Weights of a small GPT-style language model, trained from scratch on English Wikipedia: 12 heads of 32 (4 for keys and values).
MLP neurons of a small language model. Each row is named by its layer, matrix (gate and up: input weights; down: output weights) and neuron, and shows model dimensions 256-351. Each number is 128 + 32 x the weight over its row's rms, rounded and kept within 0 to 255. A neuron's up and down rows have the sign that makes its largest values positive.
After each neuron's rows, "fires after" lists the tokens most often just before its 100 highest values on Wikipedia text that the model never trained on. A number after a token or word is its count.

L2.gate774 [152 186 170 126 158 150 143  93 171 128 167 162 116 112 122 164 124 201 133 151 100 186 155 122 124 130 189 118 151 101 136  99 119 132 110 147 131  76 171 107 151 109  61 126 123 138 137 106 176  50 136 209 127  94 124  95 102 109 126 174  91 172 138 148 157 138 130 138 131 125 184 145  80 113 152 138 113 134 130 100 132 168 138 117 163 175  67 141 134 129 107 162 162 157 133 191]
L2.up774 [140 207 128 129 142 177 125 148 149 124 133 127 125 151 126 122 105 132 132 128 171 147 113  79 114 152 145 158 149 113 101 131 142 156 118 142 115 161 119 164 133 131 119 108 159 187 146  65 177 120 141 142 162 106 209  92  97 161 148 141 147 164 107 154 134 129 157 201 143 131 117 157 156 157 113  87 177 141 226 164 116  98  82 164 145 144 103 133 171  73 155  71 140  68 121 120]
L2.down774 [170 107 130  65 164 138 169 153 133  98 106 155 152 166 165 132 187 162 113 107 118  59 163 113 127 137 189 208 143  83 128 143 124 115  52 124 193 160 133 120 102 108 170 118 126 127 172 174  86 107  97 129 158 152 130 111 135 148 174 203 117 119 180 116 114 120 138 195 114 110 156 143 102 120 174 161 139 134 140 112 161 144 154 178 114  91 156 152  74 110  81 129 138 144 164 102]
fires after: " W" 20, " w" 11, "it" 8, "w" 6, "k" 6

L2.gate914 [103 184  87 114 197 116  55 108 181 137 215 172 142  70 169 138 182 129 102 134 151 133 133  86 143 148 134 150 171 131 128 192 121 111 147 130 160  95 118 113 210 204  75 121  86  83 197  79  90 113 131 158 115 123 139 135 145 144 137  85 137 104 130 117 147  64 126 105 164  97 144  74  60 173 129 119 110 114 120 110 143  57 108 179  88  65 155 163 132 189  84 124  98 169 153 136]
L2.up914 [ 87  69 131 134 105  83 112 186 109  83 130 119 161 211 138 129 125 157  75 124 117 172 146  52 140 192 127 164 120 152 100 125  84 113 131 112 144 158 118 127 119 160 119 141 150 129 134 137 128 121 105 111 114  59 139 159 154 119 150 153 108 176  87 124  85  94 119 106 148  98 148 142 142 126 132  86  89 122 133 119 159 183  91 139 110 103  96  84  99 183 109 117 139 179 106  93]
L2.down914 [108  82 153 103 107 110 178 146 140 109  80 184  50 146 104 124  73 134 137 147 115 124 192 102 143 172 129 158  76 129 163 171  82 155 167 135 131 140 132 152 157 110 121 130 177 195  91 162 131 186 110 117  96 145 122 142 170 110 127 140 147 141 163  78 155 148 131 170 126 126 170 106 133  87 131 152 130 114  77 164 173 149 151 159 145 155 165 143 118  88 134  95 190 102 138 108]
fires after: " r" 45, "R" 12, " wh" 5, " c" 5, "a" 5, " R" 4

L2.gate803 [189 140 143 162  97 118 106 183 102 125 131 156 136 118 132  96 193 111 157  95 130 134 100 159 153 129 110 131 164 145  90  93 134 157  68 132 123 121 113 106 133 167 115 134 133 113 150 131 145 149 154 126 125 139 159 146 122 111  86 133  42 169 138 106  96  91 126 159  93 137 108 108 151 121 134 135 172 188 172 122 114 109 150 148 170  79 106 107 123 138 159 109 152 112 147 158]
L2.up803 [154 170 147 159 143 117 124 145 188 128 145 159 103 146 169 107 129 114 195 113 161 128  90 110 156 111 126 158 161 112  96  94 179 136 142 108 145 133 104 141 138 133 153 110 103  92  94 157 129 190 205 124 109 147  94 198 133  89 141 131  92 136 100 209 117 171  71 112 116 103 115  79 138 151 134 184 159 141  94 162 151 107 122 161 161  97 170 104 126 128 131 180 174  39 125 101]
L2.down803 [ 99 117 146  93  99 141 150 138 142  71 119 136  99 112 123 109  66 100 132 182 127 137  95 117 128  69 169 141 147 161 169 160 105 130 131 126  50 124 122 169 139 157  89 121 132 147 129  94 126 114  93 153  76  99 115 113 131 114 147 134 170  84 165 132  88 130  96  81  99 147 183 201  96 157 171 167 126 129 137 150 106 155 178  83 136 151 114 107 156 116 183 140  99 131 172 167]
fires after: "ro" 24, "u" 8, "e" 8, "a" 6, "in" 5

L4.gate287 [113 151 173 151 178 164 143 129 135 152 169 128 139 140 137 118 163 116 122 168 136  52 146  79 146 121 138 113 151 156 115 128  74  62  96 117 157 172 144 118 116 112 132  77  93 124 145 168 148 114 144 144  97 112 131 171 135 113 125 208 152  88 195 139 125 117 129 102 178 109 146 107  95 155 176 142  87 145  54 199 167 175 144 127 118 119 119 127 132 151 208 186  53  95 146 152]
L4.up287 [163 103 192  75 133 144 116 122 135 182 168 176 133 194 142 124 168 143 100  97 116 125 156 124  62 135 165 134 104 110  92  91  99 122 114 126 164 162 120 122 128 142  98 120 174 101 144  97 108 196 132  84 143 152 143 159 100 118 131 106  48 136 114 134  70 138  74 150 152 148 137 113 118  96 153 134  98 164 167 171 135 159 144 102 179  68 112 109  71 179 160 122 106 133 141 106]
L4.down287 [126 189 120 146 149 104  97 132 140 131 123  58 140 125 118 127 134 128 132 104 114 116 138 121 143 126 129 126 121 110 130 116 108 131 122 185 110 178 126 156 131 191  99 151 135 113 146  83 178  84 155 138  64 118  97 145 144 133 133 135 149 136 129 149 104 143 146 158 120 159 130  97 127 146 104 150  58 162  45 190 182 118 114  81  71 135 151 123 174 163 160 134 104 126 137 103]
fires after: " b" 19, " t" 12, " p" 12, " g" 8, " c" 7, " G" 5

L4.gate1205 [135 184 144 119 111 112  69 215 175 130 187 141 119 150 111  98 162  72 161 103 178 105  89  71 113 118 113 113 165 124 136 126 131  52 148 157 184  86 142 152 173 157 164 119 166 120 117 122  77  92 137  72  80 114 144 134  46 152 135 127 164 128 144 201 122  94 107 120 167 155 129 104 115 137 155 149 143 151 147 160 143 100 116  86 160 117 102 139  99 100 160 136 157  83  51 176]
L4.up1205 [128 131 151  71 120 149 141 115  89 150 145 107 205 101  62 181 142  77 112  63  98 121  53  99 146 143 121 148 159 147 144 137  68 108 131 154 166 126 126 107 103 145  79 114  74 135 191  69 111 132  90 113 114 113  90 172 113 135 144 130  79 111 111 116 119 174 141 171 146 163 199  64 121 121 146  86 150 159  99 141 103 127 135 149 131 116 121 204 107  88 105 112  86 111 153 126]
L4.down1205 [141  84 117 157 102 119 145 117 127 135 132 108 141 193  82 162 100  88 103 128 102 170 177 117 169 174 113 161 105 144 145 134 120 117  81  95 128 119 118 151 162 136 134 217 130 169 113 121 127 168 151 202 133 101 190  74 124  83 134 126  87 161  88 140 125 137 133 134 108 141  84 102 163 143 167  91 147 133 166 120 169  91 133  91 122 147 180 152 132 178  64 164  80 165 100 127]
fires after: " k" 18, " s" 14, " K" 12, " S" 11, " h" 9, " T" 7

L2.gate1233 [142 111  61  83 145 134 159  65 135 171 155 173 150 116 134 142 100 137 130  94 188 130 162 157 150 152 187 104  52 128 110 155  98  87 112 149  97 148 115  89 146  83 159 104  89 140 166 135 116 121 164 115 169 140 178  75 115 163  85 142 125 133 117 134 138  91 127 123 143 155 115 107 116 193 108 107  61  59  45 130 167 101 148  79 103 127  82  92 118 152 147 132 126 146 139 168]
L2.up1233 [138 121  80 111 115 146 161 101 127 169 151  88 139 118 201 140 126 135 146 127 103 137 137 171 150 152 122  97 182 112 136 163 185 165 104  94 133  81 137 122  96 140 217 105 102 174  84 135 149 113  97  96  91 113 132 127  39  86 163 133 124 150 146 160 109 113  79  63 185 149 120 111  91 105  83 142 211  92 143 168 137 162 199 147  77 148  44 200 139 115 137 161 139  76 123 127]
L2.down1233 [135 153 162 133 113 110 149 120 168 138  92 137 176 157 193 114 138 106 113 188  87  76 130  96 147 111 145 133 149 102  98 134 121 158 186 143  76  87 101 160 127 141 145 167 135 163 145 171 112  83 129 109 125 135  82 177  91  93  81  62  89 137 159  96 169 127 138 120 149 190  78 139 141 166  71 162 140 162 161 110 171 168 167  92 120 157 117 166 167  64 162 123 171 108 140  89]
fires after: "\n" 54, " de" 10, " \"" 5, " of" 5

L4.gate1705 [140  42 117 132 105 126 126  88 179 164  90 130 146 135  81  96 123 164 152 167 165 144 114 128 202 114 171 142 144 107 154 190 168 115 113 167 126 110 126 181 121 134 156 194 128 101 158 126 147 143  72 102  93  87 152 117 124 136 162 128 147 161 212 103 127 118 137 124 112 121 163 136 174 145 130 192 146 196 162  90 133 110 150  82 170 121 116 143 127 116 136 152 100 151 106 114]
L4.up1705 [179 136 164 145 135  89 116  68 209 149 161 154 112 104 157 197 111 134 139 190 120 135  64 163 127 145 126 175 213 180 138 136 174 152 130 130 128 132 109 139 128 175 135 143 169 106 106 147  57 115  77 158 146  85 155 105 123 115 133 161 154 106 152 118 123 161 133 134  86 108 141 118  85 172  77 136 197 104 161 138 133  25 126  86 181 121  60 132  67 105 128 119 109 121 148 133]
L4.down1705 [187 182 132 175 106 126 174 147  88  94 173  99 105 188  93  88 154 145 151 128 110 119 120 118 167 171 191 152 173 168 133 125 134 150 162 159 101 114 108  84 169  74  97 106 121 145 162  98 160 155  91 126 128  86  84 152 114 186 136 140 104  84  93 151  89 102 100 136 121  56 117 114 138 141 200 135  70 149 110 135 176 181 153 144  70 137 109 133 131 129 104 108  95 109  96 107]
fires after: " St" 18, "he" 9, "re" 7, " Gr" 6, "e" 5, "ri" 5

L2.gate505 [150 159 135 132 135 178 131 135 133 127 147 135 202 151  96 104 136  49 108 141 128 133 118 101 201 164 137 155 113  70 125  99  66 134 104 149 107 160  98 146 144 142  73  84 175 143 122 168 115 135 151  83  76 169 123 125  96 175 177 129 113 143 139 120 145 106 158 119 141  90 146 181 108 103 165 192 135 159 133 179 159 206 129 196 110 105 155 123 123 120 185  59 108 107 139 156]
L2.up505 [109 125  74  59 184 142 154  77 132 152 167  49 147 126 120 195 146 156 155 127 115 189 130 100 171 112 116 190 127 116  92  80 120  88 110 115  75 147 143 159 121 189 137 134 136 133 131 155 169 153 135 137 104 127 160 114 145 142 186  89 133 146 159  98 188  92 129 152 108 110 137  85  78 118 163  66 127  83 130 115 209 141 153 116 158 120 136 152 119 130 145  72  96 174 113 102]
L2.down505 [110 165  99  66 111 118 126 114 108  96 150 141  40 158 150  87 145 160 113 114  72 136 191 124 101 142 110 147 140 116 130  58 160 150  89 111  78 153 166 149 142 162 164 178  62 136 102 124 169 159 163 104 151 146 136 115 139 131 175 118 157  91  95 108 149 151 116  90 121 155 121 127 104 135  98 145 137 178 127  90 128 177  72 149 183  83 114 129  89 135 105 130 138 147 103 173]
fires after: "os" 15, " elect" 9, "at" 8, " imp" 7, "ot" 6, "S" 5

L2.gate7 [100 126 142 123 170 108 114 118 146 105 128 129 151 105 137 118 102 171 163 161 170 142 114 146  86 174 102  74 148  97 144 160 143 107 124 108 218  78  87 107 117  94  88 168 103 149 154 144 111  63 130  94 145 120 123 122 147 145 149 169 172 111 158 126 166 136 134 124 128 163  94 117  80 105 121  96  98 133  87 124 135 121 181 167  77 146  97 179 178  79 146  63 111 103  88 122]
L2.up7 [174 138 176 139 190 126 126 161 154 116 115 110 117 120 136 127 176  90 128 119  64 186 152  89 155 116 114 122 148 122 138 118 143 115 160 169 200 126  89 147 121 134  70 128 143 119 130  91 137 170  98  90  55 131  89 154 151 148 117 135  85 102 136 155  50 128 153 131 133 137 158 123 121 156  84 136 115 161 109 158 134 100  87 146 171 114 124 155 104 163  96 130 143 159 100 152]
L2.down7 [126 136 138 160 179 134 130 163 153 100  84 145 117 143 110 104 167 172 101  98  78 140 176 142 143 121 102 121 140 170 121 158 108 104 135 128 129 115 132 211 137  98 121 105 161 154 120 124 166 122  46  79 116 179  99 101 161 126  90 161 140 135 130 133  98 105 123 132 159 116  65 148 150 117 162 163 156 125  95 106  96 117  95 155 189 137 195  71 126  52 127 110 164 123 156 122]
fires after: "R" 16, " R" 14, " r" 12, " w" 7, " def" 4

L2.gate1551 [ 72 148 170 154 153 101 100  81 169 116 162  93 112 109  85 144 109 106 128 135  32 184 143 173 120 159 106 150 118 111  92 134 152 121 169 165 153 141  65 135 139 163  39 172 113 101 118 107 134 144 137 167 108 127  75  84 114 148 129 126 187 187 102 177 116 154  67 145 141 108 119 160 138  67 108 133 106 143 100 100 114 134 126 144 142 120 101 176  89 135  76 148 119 141 151  37]
L2.up1551 [160 160 112 142 179 133 134 127 160 124 159 112  81 182  94 149 107  96 126 111 145  84 171 135 151 166 145 168 199 139 120 135 122 125 193 120 159 153 124 102 140 201 147 156  72 110  95  84 203 101 175 135 171 133 108  87  53 105 151 109  91  91  68 217  99  95  81 104 142 142 185 185  82 133  90 118 129 139 120 125 168 139 127 157  86  32 142 139 135 146 168 148 129  71  95 111]
L2.down1551 [157 111 183 134 137 104 124 114 119 126 170 197 164 142  85 112  35 153 118 163  86  60 126  92 166 138 118 128 113 129 154 114 166 106 134  90  54 140 163  82  77 109  98 155 120 122 154 128  21  97 109 159 192  76 168 157 118 130 186 163 148 169 138 140  93 120 129 154 129 125  67 141 130 124 173 138 109 145 115 116 111 133 178 117 170 160  75  80 141 107 113 136 116 143 177 183]
fires after: " w" 31, "sp" 16, "w" 10, " s" 9, " com" 4, " ch" 4

L2.gate1468 [111 112 134  90 114 144 147 150 145 120 159 138  86 153 137 148 131 134 125 173 167 101  96 106 133 129  94 115 148 144 101  62  86 134 146 108 143 185 118 101 107 114 110 107 170 165 122 125 138 131 163 163  94 121 156 149  51  93 145 172 126 125 158 150 175 119 131 126 132 138 151 183 195 169 139 190 116 108 109 138 131 119 172 138 141 101 108 113  95 134 187 117 136  74  85 109]
L2.up1468 [143 117 124  86 179 142 175 184 126  64 143  98 114 204 101 125 109 154 136 128  86 121  90 105 129 176 172 138 125  71 156 145  78 155 153 141 125 125 138 106  68  95 113 131 110 133 163 109 109 150 113 128 121 113 134 175 127 158 149 204 166 126 176 160 138 114 162 128 201 150 126 119 141  80 168 142 125 151 122  95 151 108 169 137 102 166 182 135 134 145 138 116 146 153 140 127]
L2.down1468 [141 136 123 112 151 134  86 111 132 117 112 115 126 173 164  80  45 137 106 121 118 103 125 129 150 110 113 159 113 146 175 177 122 158 110  92 110 117 144 128 114 120 176 123 121 104 180 124 123  54 109 140 106 134 123 137 165 153 142  84 146 197 121 112 133 136 203 132 168 105 113  99 115  92 113 122 136 155 125 132 151  75 143 111  99 150 145 107 167 152  74 132  83 130 140 118]
fires after: "R" 17, " R" 12, " K" 7, " C" 6, " G" 6, " c" 6

L2.gate270 [ 94  61 129 112 204 145 131 144 144 159 131 109 222  71 118 188 128  72  87 118 136 157  88 138 146 118 143 102 162  93 103 141  99 168 131 104 123  86  92 120 126 150 155 130 118 122 158  87 106  47 111 126 133  86 173  81  88 131 178 223  72 151 136 131 150 112 119 130 185 137 203 113  92 119 103 164 139 110 154 129 156 110 132  75  93  78 137 132  80 178 138 130 137  96 118 103]
L2.up270 [ 83  85 158 149 153 135  91 113 118 121 191 104 145 143 108 114 141 144 156 183 101 168 209 138 126 166 161  42 163 104 154 170 147  52  91 154 151 106 132 115 155 122 132 109 135 151 133 143 134 137  94  85 154   0 108 141 119 114 108 148  96  69 129 169 129 113 148  98 153 154 154 172  90  55 126 152  77 155 138 137 108 146 113 171 116  60 169 150 155 121 101 164  82 152 156 104]
L2.down270 [113  99 103 113  59 130 117 154 113 144 132 149 105 162  99 114 133  61 178 182 121 128 153 152 150 120 118 134  71 115 124 119 129  60  89 169 120 120 126 191 186 115 104 151 136 124 138 122 165 211 111 163 118 105  95  92 171 124 122 129 129 116  96 175 215 133 106 178 126 101 126 136 110 108 126 188 118 184 117 135  90 152 102 154 193 154 220 108 150  88  91 175 150 167  71 148]
fires after: " R" 29, " r" 17, "R" 11, " up" 10

L2.gate208 [120 115 135 123 157 158  55 102  93 153 168 115 183 156  38 137 147 109 109 100 154 128 147  54 152 150 226 117 143 121 124 143 126 104 125 119  62 127 186 148 124 139  93 137 119 149 122 116 139 173 131 127 122 147 135 194 149 134 152 180 212 153 142 147 134  96 166 131 114 154  95 159 140 146 106 195 171 100 142  86 136 106 173 149 133 106 153 119 154 138 137 137 132 112  97 128]
L2.up208 [152  88 142 167 153 148 118 137 174 151  92 168 145 150 139 130 154 120 141 131 133 110  99 155 104 164 102 187 124 139 135  68 113  93 110 147 121 158 202 105 152 190 202 111 118 108 100 108 124 100  96  71 146 136 117 124 120 130 130 196 174 151 104 157 167 156 157 170 123 194  70 194 132 159  95 141 133 120 118  73 134 129  84 138 118 142 161 185 127 100 157 188 172 147 131 140]
L2.down208 [197 144 119  98  97 129 168 139 151 130 166 155 155 114 159  96  91 188 100 150 123 141 106 204 120 144 185 160 145 146 126 163  64 114 135 115 168 105  71 103 162 122 154 149 121 129 147  81 155  73 116 192 123 142 102  73 116 140  94 142 124  75  39 108  75 125  69  92 161 121  94  71 103 136  79 132 157  75  94 161 128 148 178  67 155 124 155  68 178  63 142 145 133 169 176 107]
fires after: "ar" 17, "or" 14, "an" 10, " p" 10, "ip" 6, "ab" 6

L2.gate1740 [172 106 122 150 144 139  68 146 151 150 130 155 142 156 135 142 125  82 164 102  58 148 128 140 119 158 136 188 119 101 105 105 113 142 153 175 135 103 103 116 115 153 154 129 153 101 133 157 116 142 166 103 112  95 176 104 107 121 106 173  99 119 116  76 138 149  52 132 149 168  73 142  72 122 162 195 131 136  85 163 147 144  81 191  82 128 111 139  39  89 150 138  74  97 191 139]
L2.up1740 [107 196 157 117 137  95 137 154 160 106 141 119 118 101 187  64 166 132  91 121 151 136 102 103 198 142 159 121 121 101 185 108 152 161 200  92 143 169 141  51 113 150 162 123 146 140 107 119  48 156 157 145 126 164 142 111 137 122 168 141  86  44  72 107 134 123 128 156 152 194 112 115 114 102  91 108 186 111  87 112 129 128  80 113 111 168 154 132 134 111 116 166  58  95 164 173]
L2.down1740 [ 77 183 206  92 126 144 158  74 165 111 161 154 178 124 133 103 237 146  92 103 166 110 122 154  81  95 159 133 110 199 155 119  72  96  72  73 107 235 175 159 175 122 142 157 107 153 152 161  85 183 100  87 166 107 114  58 122 134 138 114 123 155 139 146 157  77 182 124 117 152  95 114 170 131 101 114  99 115 113 145 108 104  88 118 173  88 132 101 165 172 155 114 125 131 102  97]
fires after: "at" 17, " (" 13, "ec" 8, "it" 5, " h" 5, "B" 4

L4.gate1698 [114  87  94 101 123 157 174 186 120  98 145 201 160 107 147 121 143 112 150 171  59  95 108 136 181 116 185  95 158 106 200  82 154 178 103 144 142 126 167 116 104 185 124 128 122 156 152 117 143 116 131 102 115 139 109 122 145 135 104 132  80  88 195 138 193 105 115 194 127 138 106 113 160 140  55 110  71 130 196 115  87 120 140 103 150 129 103 102  80 120 160 158 171 117  96 102]
L4.up1698 [134 136 127 140  75 139  95 122 104 153 158 178 188 118  81 134 114  94 173 172 173 119 114 101 155 169 125 149  70 110 150 118 141 126  96 105 180 114 169 187 136 172  67 149 120 142 193 176 141 168 107 115  46  90  97 132  59 126 119 133 113 171  73 167 190 111 121 104 177 101 149 120 123 121  94 174 145 167 135 115 129  98 143 130 166 124  89 106  81 145 145 129  47  82 174 148]
L4.down1698 [123 143  90 157  95 117 117 156  41 109 167 169  62 159 109 133 153 137 112 144  95  64 131 176 152 124 166 147 115 128 144 195 145 155 196 179  87  82 190 110 103 115 155 139 152 118  87 112 167 138 129  99 116 180 134 157 197 133 100  92 136 119  69  73 144 130 115  88 105 104 158 164 106 159  93  87 115 163  73  79 112 136 135 132  95 147  96 109 115 104 159 143 133 108  96 116]
fires after: " g" 15, "os" 14, "le" 10, "e" 9, " le" 4, "re" 4

L2.gate1415 [120 191  93 136 136 149 130 168 126 173 138 134 156 144 171  71 166 135 114 147 176  99  92  78 115 118 136 121 131 177 109 131 134  98 147 163 143 100  94  96 109 140 156  68 178 189 104 143 119  50  94 170 103 173 153 124  89  69 139 159 127 103 108 132 142 127  50 121 141 151  93 179 133  99  89 138 110 156 139 119 144 166 126 155 126 213 100  82 127 136 178 100 129  64 105 162]
L2.up1415 [ 91   0 162 144 111 154 107 122 123 130 102 132 206 114 149 141 122  67 148 116 152 139 198 173  99 138 128 114 134 133  98 112 148  91 124 111 159 129  93  76  91  55 174 141 156 112 175 135 122 109 107 165  90  65 148 135 124 166 129  97 107 102 153 178 161 115  87  80 111 125 164 181 111 102 122 221 139  93 140 140 158 106 182  67 122 107  90 161 126 145  44 143 165 154  87 127]
L2.down1415 [179 167 110 131  99 151 182  82 125 195 157 116 175 205 153 160 163 119 104 142 100  85  73  86  87 130  94 111 122 153  80 129 145 173 113 145  95  95 168 129  98 164 130 112 203 187 149 122 136 121  91 107 101 148  50  83 101 128 135  92 147 104 107  95 122 183 137 112 103 176  92 130 188 122 142  48  90 160 125  92 171 116 189 132 107  77 127 113 126 153  80 139 159 116 166 129]
fires after: "\n" 60, "." 4

L4.gate1114 [121 110 166 146 147  83  58 130 120 113 174 125 143  53 103 183 150 100 128 128 130  64 103 109 136 111  87 114 158 162  85 189  93 154 131 136 135 116 112 149 162 123 108  53 136 167  76 148 106  55 129 164  63 150 144 175 181 120 151 143 132 174 147 150 176  95  63 140  93 109  83 141  89 100 154 127  78 107 152 107 120 115  92 143  98 100 160  85 138 126 134 159 190  99 109 108]
L4.up1114 [116  86  89  97  84 149 155 193 103 102 115 109 191 187  92 124 137 118 125 118 145  97 120 113  95 173 102  93 170 132 170 146  82  83 140  87 130 168 182 146 184  75 163 151 155 144 121  77 113 106  93 155  88 205 157 101 123 168 134 187 127 148 104 115  95 168 114 149 117  62  99 192 174 113 164 182  81 103  83 154 129 138 127 135 182  63  81 103 166 169 145 123 147 175  76 112]
L4.down1114 [111  68 107 149  86 119 147 131 161 106  81 149 138 106  74  59  88  74 183 199 150 199  38 110 124 138 177 133 165 122 115 174 114 154 187 113 115 171 144 139 137 106 189  91  87 135 120 107 107 143 170  95  95 111  89 200 159 164 153 117  94 128 152  92 163 100 163 145 109 141 136 145 142 172 141  37 122 104 143 155 208 142 126 104 167 196 166 149 136  73 149 133 138  91  71 117]
fires after: " M" 18, " P" 18, " p" 13, " T" 8, "ic" 6

L2.gate1492 [148 116 219 114 157 123 114 166 171 135 201 157 160 189 124 131 119 168 138  92  96  43 125 131 162 148 178 101 120 178 210 106 135 141 143 148 131  91 100 142 139 126 131  87 168 125 109 126 175  94 151 180  97 160 178 173  92 119 168 184 170 181  83 122 151 189  86 213 149 118 123 139 157 126  72 142 153 103 154 128 140 123 125 147 137 141 101 116 144 115 101  92 136 142 157 169]
L2.up1492 [126 169 161 156 131  81 140 136 184 163 124 121 138 158 140 124 131  95 127  58  91 126 159  56 147 138 119  94 123 175 168 119  86 128  73 109 129 179  86 105 141 193 116  82 175 136 163 146 118 128  91 134 129 133 121  91 106 129 105 165 152 137  88 106 188 156 101 131 139  98 156 156 115 117  85 126 139 116 128  83 160 148  96 120 172  98 134  78  69 122 123 141 189 162 145 170]
L2.down1492 [121 137  70 124  62  72 111  96 163 139 103 120  97  80 155 138 139 136 134 147 116 157 126 159 130 117  84 165  96  96 167 151  93 101 107 157 148 155  85 107 112 109 142 136 171 117 133 140 154 141  86 113 163 122 163 132  69 143 153  29 139 121 114 112  85 100 137 108 120 136 162 133 143 131 204  92 111  74 163 130 154 150 126  79 133  70 165  72  78 126 172 136 127 144 119 147]
fires after: "or" 24, "y" 9, "s" 6, "ab" 5, "ar" 5, "ag" 4

L2.gate184 [169  70 120 130 113 141  82 115 132 114 165 156 152 169 129 136 161 162 102  86  76  56 120 158  94 171 161 161  89 134 152 161 134 118 120 169 124  82 152 140 108  93 123  85 114 182  84  84 148 168 156 145 186 127 147 138 151 133 143 146 181 153 102 171 114 116 165 162 112 142 138 117  98 129 156 102 187  92 155 141 139 153 187 155  21 133 111  73 137 132  87 137  71 149 185 145]
L2.up184 [111 134 171 156 169 107 135 168  95  68 122 107 117 112 152  78 122  93 145 149 142 162 171  93 128 112 121 147 105 106 107 133 152 139  97 135 129 113 151 173 186  81  79 141 232  88 136 165 150 131 103 127 160 134  85 119 127 153 119 101 149 134 107 134 136 193 129 153 107  33  75 162 183 138  88 117 120 213  94  82 115 137  92 175 158 146 189 102 122  93 104  94 216 178 101  97]
L2.down184 [138 179  65 143 115  91 103 135 138 137 113 126 122 157 156 127 142 138 187 172 143 155 133 112 153 123 111 155  98 103 122 121 109  74 116 121 151 148 156 101 230 145 110  88 137 122 133 134 136 184 156  84 111 117 163  77 130  94 148 180 119 159 129  75 130 101 135 154 109 115 123 136 116 166 108 181 122 122 111 168 147 108 149  82  92 103 137 121 130 122 184  60 147  64 149 136]
fires after: "er" 17, "ording" 9, "ar" 9, "or" 8, "ic" 6, "tain" 6

L2.gate1521 [125 162 151 102 131 153 132 161 185 184 121 125 155 113 144 136 167  47 129 137 110 123 190  93  79  82 154 132 100  90  56 108 115 152 149 160 117 121 107  84  88 159 140 139 183 104 151 113 142 161 128 135 153 120 205 136 129 144  88 135 142 159 114 102 189  96 134 114  64 151 144 136  91 111 130 150  67 102 158 196 159 205 138 122 154 124  68  85 140  56 145  92 121 140  97  91]
L2.up1521 [123 119  80 196 154 106 152 185  78 120 166 149 181 126  99 108 172 120 174 119 184 112 143 101 125  72 130 139  92 145 108 132 154 103 157  89 124 116 119 163 118 165 139 148 134  87  90 163 155 128 127 144 132 134 132  84 133 172 159  82 193 192 133 149  96 155 123 143  81  93 151 174  95 108 179  90 142  92 143  96  90  56 168  95 181 163 139 132 125 153 174  82 178 189  77 113]
L2.down1521 [ 98 147 120 102 203  71 149 130 119 133 155 115 168 128 124 196 165 107  69 107 135 153 149 144 137  61  58 193 134 106 128 121 147 117  48 151 154 114  69 166  91 107 150 109 172  82  96 107 146 196 150 113 146 108 105 110 155 193 145 136 115 178 138  99 164 128  95 103 109 153 143 179  96  99 150 131 101 130 126 148 120 139 170  90 156 133  99 131 147 147 161  80 153 114  68 100]
fires after: " elect" 21, "z" 13, " g" 8, "ro" 7, " Al" 6, "at" 5

L4.gate1240 [ 88 112 175 118 167 193 121 100 120 127 115 183 136  76 138 164 150  91  95 153 132 108  85 122  93 109 125  99 137 192  63 177 137 142 125 110 177  72  96 118 106 101 112 104 106 141 132 130 150 198 109 140 121 139 166 116  76 117 191 181 128 131 139 100 139 111 125  95  81 149 169 129 153 126 104 200 134 118 103 116 115 158 107 161  81 127 103 114  72 172 121 158  84  90 153  77]
L4.up1240 [129 162 142  83  67 180 143  60 201 123 179 119 118 160 212  75 124 157  86 151 141 106 104 122 145 118 103 141  64 128 105 136 103  88  74 101 158 132 157 116 153  96  79 117  98 165 131 157 151 115 106 146  81 154  79 118 164 138 138 141 161  91 148 112 103  79 135  44 129 101  92 145 136 132 149 160 128 122 131 114 127 106 101 155  94 176 101  94 115 211 141 146 162 109 127 122]
L4.down1240 [130 115  61 112 105 149 144  82 159 142 141 127  99 136 158 127  99  92 126 167 202 123  89  74 158 171 142  97 149 104 102 128  66 135 166 106  92 163 106  97 144 138 110 116 170  94 126 190  88 114  99 117 153 167  55 148 109 112 167 139 121 125 139 106 119 122 115 111  92 111  87 163  91 139 219  56 106  95 122 137 118 142 139  76  71 127 158  98 121 123 119 160 132 112 156  91]
fires after: " p" 20, " out" 10, " P" 7, " a" 6, " exp" 5, "y" 5

L4.gate1291 [109  98 132 112  95  99 128 136 178 158 123 148 115 172 102 115 178 141 105 132  91 111 112 180 128 120  78 114 130  98  93 158  84  86 108 120 144 101 101 170 170 105 136  35 167 200 197 129 134 163  73 128 128  86 145 135  90 161 151 109 195  98 114 141  68 132  91 161 165 101 115  81  74 191 120 153 110 158 148 135 114 147 150  82 133 122 181 111 103 110 113 153 117 178 105 110]
L4.up1291 [109 188 125 106   9  88  75 115 152  93  95 131  84  68 120 181 146 111 110  94 142 156 164 142 161 123 127 136 169 142 170 122 128 141 155 135  92  78 158 126 109 156  61 155 137 130 122 136 163  90 106  99 130  96 129 133  94 125 152 125  90 107 170 183  74 162  97  82  56 136 119 153 128 110  74  87 113 157 119 163  90  76  58 160  92 157 185 135 131 122 162 116  46 153 130 180]
L4.down1291 [154  98 111 161 131 140 195 120 104 156  92  83  82 184 155 125 152 141 160 129 129 119 130 140 126 175 164  85  65  55 115 143 128 156  73 174  95 127  85  99 185  98  79 107 129 174  91 121 128 154 122 178 100 117 166 135 148 147 126 120  97 112 107 116 136 129  99 117 153  51 170 132 124 184 166 115 104  88 162 146 145 147  83  82 154  80  89 140 100 119 153 153 156 137 136  62]
fires after: " K" 27, "k" 17, " k" 7, " Le" 5